Weights of a small GPT-style language model, trained from scratch on English Wikipedia.
Architecture: RMSNorm before each block, rotary positions, no biases in attention or MLP, untied embeddings.
Training: a variant of Muon for these matrices, 416M tokens, 12687 steps.
MLP neurons of a small language model. Each row is named by its layer, matrix (up: input weights) and neuron, and shows model dimensions 16-271. Each number is 500 + 50 x the weight over its row's rms, rounded and kept within 0 to 999. Numbers have three digits each.
Before each neuron's rows, "fires on" lists the tokens most often at its 100 highest values on Wikipedia text that the model never trained on; "fires after" lists the tokens most often just before its 100 highest values on Wikipedia text that the model never trained on. A number after a token or word is its count.

fires on: "ic" 19, "ri" 12, "ant" 8, "c" 7, "r" 6
fires after: " w" 15, "|" 15, "ar" 11, " W" 7, "un" 5
L2.up737:436462476483541520482491501598543487462513547401440519595511426456496517512488447523556492456547514542556520591536613497554499408513619505479423506481423583453487450485385539541520551560473459481543486434433453617544534514442488521532476530536415522421493612472531516475575414409497518455537562592559465518524465447580542490424470460630480386476490435532514503462373548467551423477613453490468528511574550533572518527474484536505468511467532576546572531495448508544448559498519483469492601511538493595638454537469510462489517478523468556486426570508497562537504450538431500569441486455571562451549488541487525434539583597548509483472500419448513457558505538536480555481569562525506566457572509602445475512518536450553429556527550421599514490447362463533494511571519480

fires on: "c" 21, "te" 12, "ar" 10, "ong" 8, " of" 8, "ish" 6
fires after: " de" 34, "r" 8, " re" 7, "re" 7, " B" 6, " De" 4
L2.up1420:566413516580474520531485509532535484435408549545524527475488525464342491509436491509486473516442468501525475478501439425550528517460572547534458520546501499564521666517469479580457528425531514479507505538467544523537429480483463454427416582482468509451495515462465519500347461481502583528484509515501616466610429512479467494420412506551563410496569413526518520612475428430493561509447534451453544444507478475470512445487524398475452474595441501444511531453630473620486525477503400536459560480561525427528483533556523531424509580582494545608516457511542463461490566486515530528579505510588522467495536500504525481546531441571514519522465502500502512439487556511466429465520493460508495555467404511584490531508529464643530481520560543506572424485416526573466534537482523

fires on: " |" 38, "us" 12, "s" 7, "p" 7, "d" 6, "or" 5
fires after: " —" 16, " to" 11, "Note" 9, " can" 8, "at" 8, "." 8
L5.up1111:435524485558400540534452499533463457611592467449502499508452487527508494609471451527526551571498464530478476486409505487584473537572573593438472507523525370445492565528451538443503477490483523520493536586442484473486505489515574580485471537602542495476546495436392567582406594509563564575479429486514546464541544560459522533438491574538559559399457508519458582459540424489528436428570531479514459554599507438549510453582466529510502460505587426585497447436496530497438482524463467596493549380451520519519415466463572498467446446540440444524521439564492466477539528528536506469500452586471485486552540524544418468471516460555480558428470496508558501476560510466438453464603560540503463622437582504411452483568516487574437487463351491447538459508417481531419553521475550

fires on: "it" 18, "mit" 12, "e" 10, "go" 7, "st" 6, "ft" 5
fires after: "ne" 12, "li" 11, " high" 8, "a" 8, " car" 7, " large" 4
L2.up1833:459471466500537443505516477535588409405476577550578492470544483519437455578506476612460580607616624467468554528543418546550461425516564500473471550558437471531483488552508479510451441542455489502525463460475539453507464571479510470475420526498457533412498444457560457536553527510438434546523434491457576422499504487513541483465388469412426522513505450425537592514516510466516508513413529485505462520482450459446432440477547473501437523514584607459435454490544563580408443389555456569508525496439469520567560460529496512587469507490547562470480513454499460543545541668518427566574566558437523527518454546423418541443491482467598525517574566484459508516430479472493607550578442522649506527565475548489578409584468497444552530468494463537461546437441498468496465464589596

fires on: "|" 71, " km" 6, "===" 4, " |" 4
fires after: "\n" 75
L8.up1713:447512478453516485481516591592520452453561454516568532535482597435499607614453540470473546452455460520520555461557509498477463548509517516520526515502568451473513535567488527410568553499449503491514521406503519456500486489459508433407507444506475477577577565504490417444469453411530544544476505520455464552437604520500493463621490619560557509535612463444496483424418483570548482455610529526485601503539537471517543542501476523535516471469517392516474391481488490469526511566475483589548623478476367519528518455522467519466582530548530574503576433521508563528513601511555500438545536420573504467384508451522526440580520479525509484493439501520502528536598474500529392470523541357391525539489532427504441554538600537511512474539505523497425509423406529471510490576396536

fires on: "am" 19, "it" 13, " sub" 13, "al" 6, "tra" 5
fires after: "s" 39, " ex" 11, " Ex" 6, "ers" 5, "re" 5, " S" 4
L5.up1566:492430475555451345492526502501511555456494461560586467514487442490491500381471493517479516560550516454532517502515490428438484507510467488487489485474501542653537456409521545570455492406516413569558502531461440453539521433558411626562482529545443458536465509458446541435448548406535552565506415368449458528437488608462406458451524410579505421491484557429465480457501455529500476475442521494474414619490458558508400507499534478590501506482528544517500466510437594604506497542548496419471443547506529429479564490494596522559518510490449566513438552512519481472506568531475521584449581561583518521531416434480466487506612547543493503366530552488490461550505471496499516526509542460459518433431491477522528581480432559538543566443458564458439544467429524539519528497497496

fires on: "y" 18, " U" 11, "th" 10, "ure" 9, "f" 7, "or" 6
fires after: " the" 14, "ra" 9, "as" 8, "ci" 7, "i" 6, "ly" 6
L2.up777:473395653496541538533492566551473593440449542492504471492467529601491569496591487507440506572490487441492522443490563510476504571549551526483481566412550562433532439487451503504582499552554450542503443462483504554473541444519480482503474421479514532413422417544433543572570487487585498543503390427530479621530412555476533489562508608464498483561454436416531479477498460444494480473463605577412506506509504497516543511520506561513431502438507468538492533508477442437499407504526514429455470534490451471523556448498522527580514515451554451522503491459413542503460530479374516466619580526571503528500485458395482570443488497460449437551580562614537455545468498457465581545579425477429457515471486501520481498453501388519439554517508558520471531574422433493492412533556495

fires on: " of" 18, "===" 18, " for" 10, "====" 9, "k" 6, "ig" 6
fires after: "\n" 27, "or" 10, " O" 8, "ry" 6, " Court" 6
L5.up875:442412493497505405488488503497503555419572536531519484504464458521492505429469457507538551425496486551518472506526405466523489513568508614483463474461591484610533540500520536518500466510523598484474585459507556527467435496536496583556539418491466567459425559470454524518517511546482502451479455421622456475502478455513562540462503471468485574543584425558447426454510449499471568471550442471456528540529507509533519536540472465400485545495380539477566543351500499519417535500476564479555456488440536489382590460467466529437535575439488553464511447403489502453538496593492458590454528467512495418516420470452448546442535528582385478489497390491450568467450485508456537454484541469470466448426515489466479478522508485540510573500532486418568432439503466493580517544534524

fires on: "la" 18, "vi" 14, "e" 13, "ic" 11, "ri" 10, "lo" 8
fires after: " Ch" 34, "hi" 7, "o" 5, " V" 5, " Ad" 4, " I" 4
L5.up32:503615532608468576520528408509601391439547494423434560497524511450549502469491483413542479558410466463517492576478510475499459498567416500570410538496494509487519509477593404483472487489541473465474514430578523543437543466489533424485518488467488606498523494502451412444540455537486527386411472533501424419498596492442523480515509446494546480474531520478447503524526500555446484504528559437441531451444546407493490509439477493453475509548463560623571394499451494516568495522376562532527549442554607556447497562483506529488414473537411450483564392429490524528555447498421563556617514419414450489523512496462468460527546455473521470405489512512449502519536571447555541516494553470504441517517587592544431492427516463522535446553475554546433530480580497490504425527516456

fires on: "t" 25, "er" 11, "e" 8, "o" 6, "ch" 6, "n" 5
fires after: "S" 39, "or" 25, " S" 12
L2.up68:440460535507476416585450570476465515446490461552455444549443480501426405426472458457553419411493475416518506483519567431569536540453526510509489553535554495440518565386443470504571461507546457470530511525481476487560502462505509471491527496516492429545439486503429429419459502551509508515514407489543407518431423439470555555484535528452472502537463492446490591453491494490440545491492520549500594533553600500553525551444555470523493499427455530498492511569449450406457471441613569528500487478326490508426480454631490407501592493483406526531511523487576426501516378405485534505449496509501498486487518450628443514495476440523532496510438592560479560505471545529465455462438534475487550535469448505549493606461498410542523505598494485469507530500453521450450527537489490

fires on: "k" 16, "ult" 15, "x" 15, "ft" 10, "ster" 6, "+" 5
fires after: " " 41, "ric" 8, "ad" 4, " ch" 4
L2.up882:516537488416500487530460567555591515524487456452513507487409484459543557554524517563455493412465479487465457561453552517573438563434523508556523412487427520496538432498403537538508486647533609525506466396549427465478507548527484496418591474497489419479470492526560527531439524477494495471484508451413525410524480479417462523534536496520453595413503427482405472485449418548568527552444494529549453444486403562423523424463472510550461442524528597539499554567482487497547490519477572626614468494535405540587499498519428507448510502516528397506491466396519410471592485459415471570533489463455523478455591467482487485555484543510502512537487486505582569602508561440453467526533491587449503475493464511476517444533448547525533506516548516531479508540549484460537598476453578

fires on: "p" 23, " |" 15, "tri" 10, " " 10, "–" 7, "mb" 7
fires after: " " 27, " a" 14, " con" 11, " Ca" 7, " 4" 6
L2.up120:611487532413493542510487446445535452562504399536392561486571488463431499546490586492518438535529503522474527491524505469425520451436601505497548470431431525438517538417535572487554427516379439485541525454479504533498515447488513545525523508517500414453471463447499408462503568568408487488448426561567416570481461496498434506438479546438467414441408493516444449512542610575484511498391554498443515439535495596473465534517525451435565508555583535464419499589479578465469452537570583447364472557505419532476484459440526428506549471598598558465554511449525427418560456560491534406549470540503582573506529445447513479461506522532523459530514469576569554463408543622541482541440380548454554521468461491457409463509491470527465406468558481510494523553519517427533511515501458

fires on: " |" 47, "us" 11, "o" 8
fires after: " " 69, "-" 5, "," 4
L8.up616:467551523489552537496511482613424449543554404534522572441439501563463449551474554586492492609602593469488476508492436491444390442440552591431493570486472472470545659440486471466556474469482516468488519552481487548586405384470557547566508390559512542476543564520558523435511550479447512487525472415486458461484418400452493486409552535532492412484497479495524490584464507482472457472516512583589508562504544504521543458543554486491533497524508519596499577530489560500510513440487481599445446516434481532522503452445524489489531544466598477465480511429498468559461528502501535449523473465519576457442541452617458521506558504401502535520491546468512422484555511578460486513553505573542550500571553492485355442484604511430487538516551584570557403518487469556517546449549517

fires on: "un" 14, "il" 13, "a" 11, " win" 8, "al" 6
fires after: " ca" 12, "le" 11, " la" 11, " Le" 6, "ta" 5, "fin" 5
L5.up1592:549495510537485548435582502467543561458496480515529387576496606485547459473546564549567596529461440476529442512558530419494389528433564588454449577521449473523545477476510515544450535542489497489474528534564465448514519538488513369508456552512493467471504499482472478434442527542477519476464489428523534507541545535581449482446544521531559605367525552458512483551532463509406471454500489461429455510492508515462412461446606520550442483557508439478449527503536478459522413540457425566430533480479520512471526520412474545570602485448548519483554488474538576426459472504492419370430516517429479510473429557508583551455561591518463541530536491541518463428485507453543498448479473357466474482556504445473532468499439397570475485461500571513608428517503438597500494482504426

fires on: "W" 23, "vi" 17, "w" 13, "p" 11, "sh" 6
fires after: "″" 14, "di" 12, "°" 10, " War" 8, " Mo" 4, " free" 4
L5.up352:458461515474565469433351500466466466497398533551458461505590470499518516515525492463562406657569493520438477411408385548402497440456423529558413494490545506429427575526491555393533546472557518445434500453399439458547479461422498527475384579485538469515522516461405441587501490478532499485471445503594476465482508513417547521543535533503490569556461510530516466506512464498529474475569556537606507527469445442434569642477481498549539587535513629539429531437532534500575474538516461531499460430439425514508466476522518541346551506499495458523510449488559576532479535521494484486599534538431528476483455549429450572447471490429563442507488501513599490589521508441488474421368605413498492536473532548455555467574549505521525541502507567546536436495415450498530438521484504

fires on: " |" 28, "d" 10, " —" 10, " 0" 5, ";" 5
fires after: " |" 28, " —" 16, "ten" 10, "d" 10, " 0" 6, " " 5
L2.up196:504539501562495555600526555508510457551519524527549502482499511496483497501416554485494511518527553449501464465456408467454509482431487459494527543615484443560519562486403538529503505444544407382500437529538512494484526568517588476457599450448490540597544510487445316497458449529542566498433430407530455467449502481494522582514464465476533454470483459579537619577524419574509561514560500469488428546480544514465481668457517569455506612404487438544435394454519495573451530535504506455566524487584472592456541454456382573542431485535511496511542575493452512540597469492498514429413432498470385393484559438541554414575586486456536543532477481470444541423522476575508467474562521472503443517551524481432462457444454545526445539466420519473397483427523415430503547492516487

fires on: "-" 35, "k" 9, "s" 6, " event" 5, "us" 5, " under" 4
fires after: "-" 23, "|" 9, " Mar" 6, "---|---|---|---|" 5, " was" 4, " were" 4
L5.up231:548431448514458418485523499539551569508522440464493505422511508488494471484499502487504432541480569398562560536461490472608426535453497503427439433502482445553508512528379578558480556428434494505479561475461401562394515449543504494461516481522488529557555569532520460501478517465518459509589418576488495478505444488372505599339461558507456493500396542492522408498466550632479459425535470436580539542461459500478513363503534459484534473534473551459458506536480537431587526563529541471516440531476503589443563523453540507499498503525594496550452538506565473501563527475450558525421502581481534493496508445541469500573462484509580448494515507457413509608515425528429426530490400467463503554629517509513530405461531522475556571501474530523490528484471476458485475487503469

fires on: "se" 16, "ba" 12, " Da" 10, "lo" 8, "===" 5
fires after: "s" 24, "n" 10, "mp" 8, "er" 7, "%" 6, "\n" 6
L5.up462:579510514459542441415411581447510458471506450474460455527506568402492516597452511554489478476546465484543556508511425447560446545456504529531562532520560533427470444582543504507484469520539420504511474515418516472447464445452587540487430423539467517503536518441484471540526553460545448556536477512457508516428568439451583473395525553544527503473383600483443610509522555562462541472555553553528513443536427522521500522496513407464418494485480468561592509435591556539577452518425491481513520469477545400527465563448497555498511459555519562449552479590394617443432532483439467427539459484540500488512519489551526487531441513502440579437495544547516511431490544465417504508527498470531563446508575481424495554460571517562423411496567512433504518492499554432489493366438551

fires on: "gu" 17, " only" 12, "est" 7, "ch" 7, "te" 6, "ma" 6
fires after: " For" 19, "ur" 17, "lan" 12, "li" 11, " the" 6, "ver" 6
L2.up826:534499641515498446451493480582496534498494563473432494542437541445438628488495515483532487533518456483528591439599629511425490451518562464493389545476454517529483478527438420512491538509472428471459502540541447508534502528504467484430489532461421524497560470496643463331452455491493537503389520515554456558538443494540511543562539515531423500478391431447440603483522531522486453564602456491537395430535530472510557412481557477538461508419526447533528439442473529422443438485485432497569416504548537551507463449556438486515411483547424515441555478523504518572550554477490512482546518580568450417508530482510619542501483459535449573407509473436453549465475497505478516514471539519548545549463478544428570563592486469553592457497478516605498568455586518575436534476460512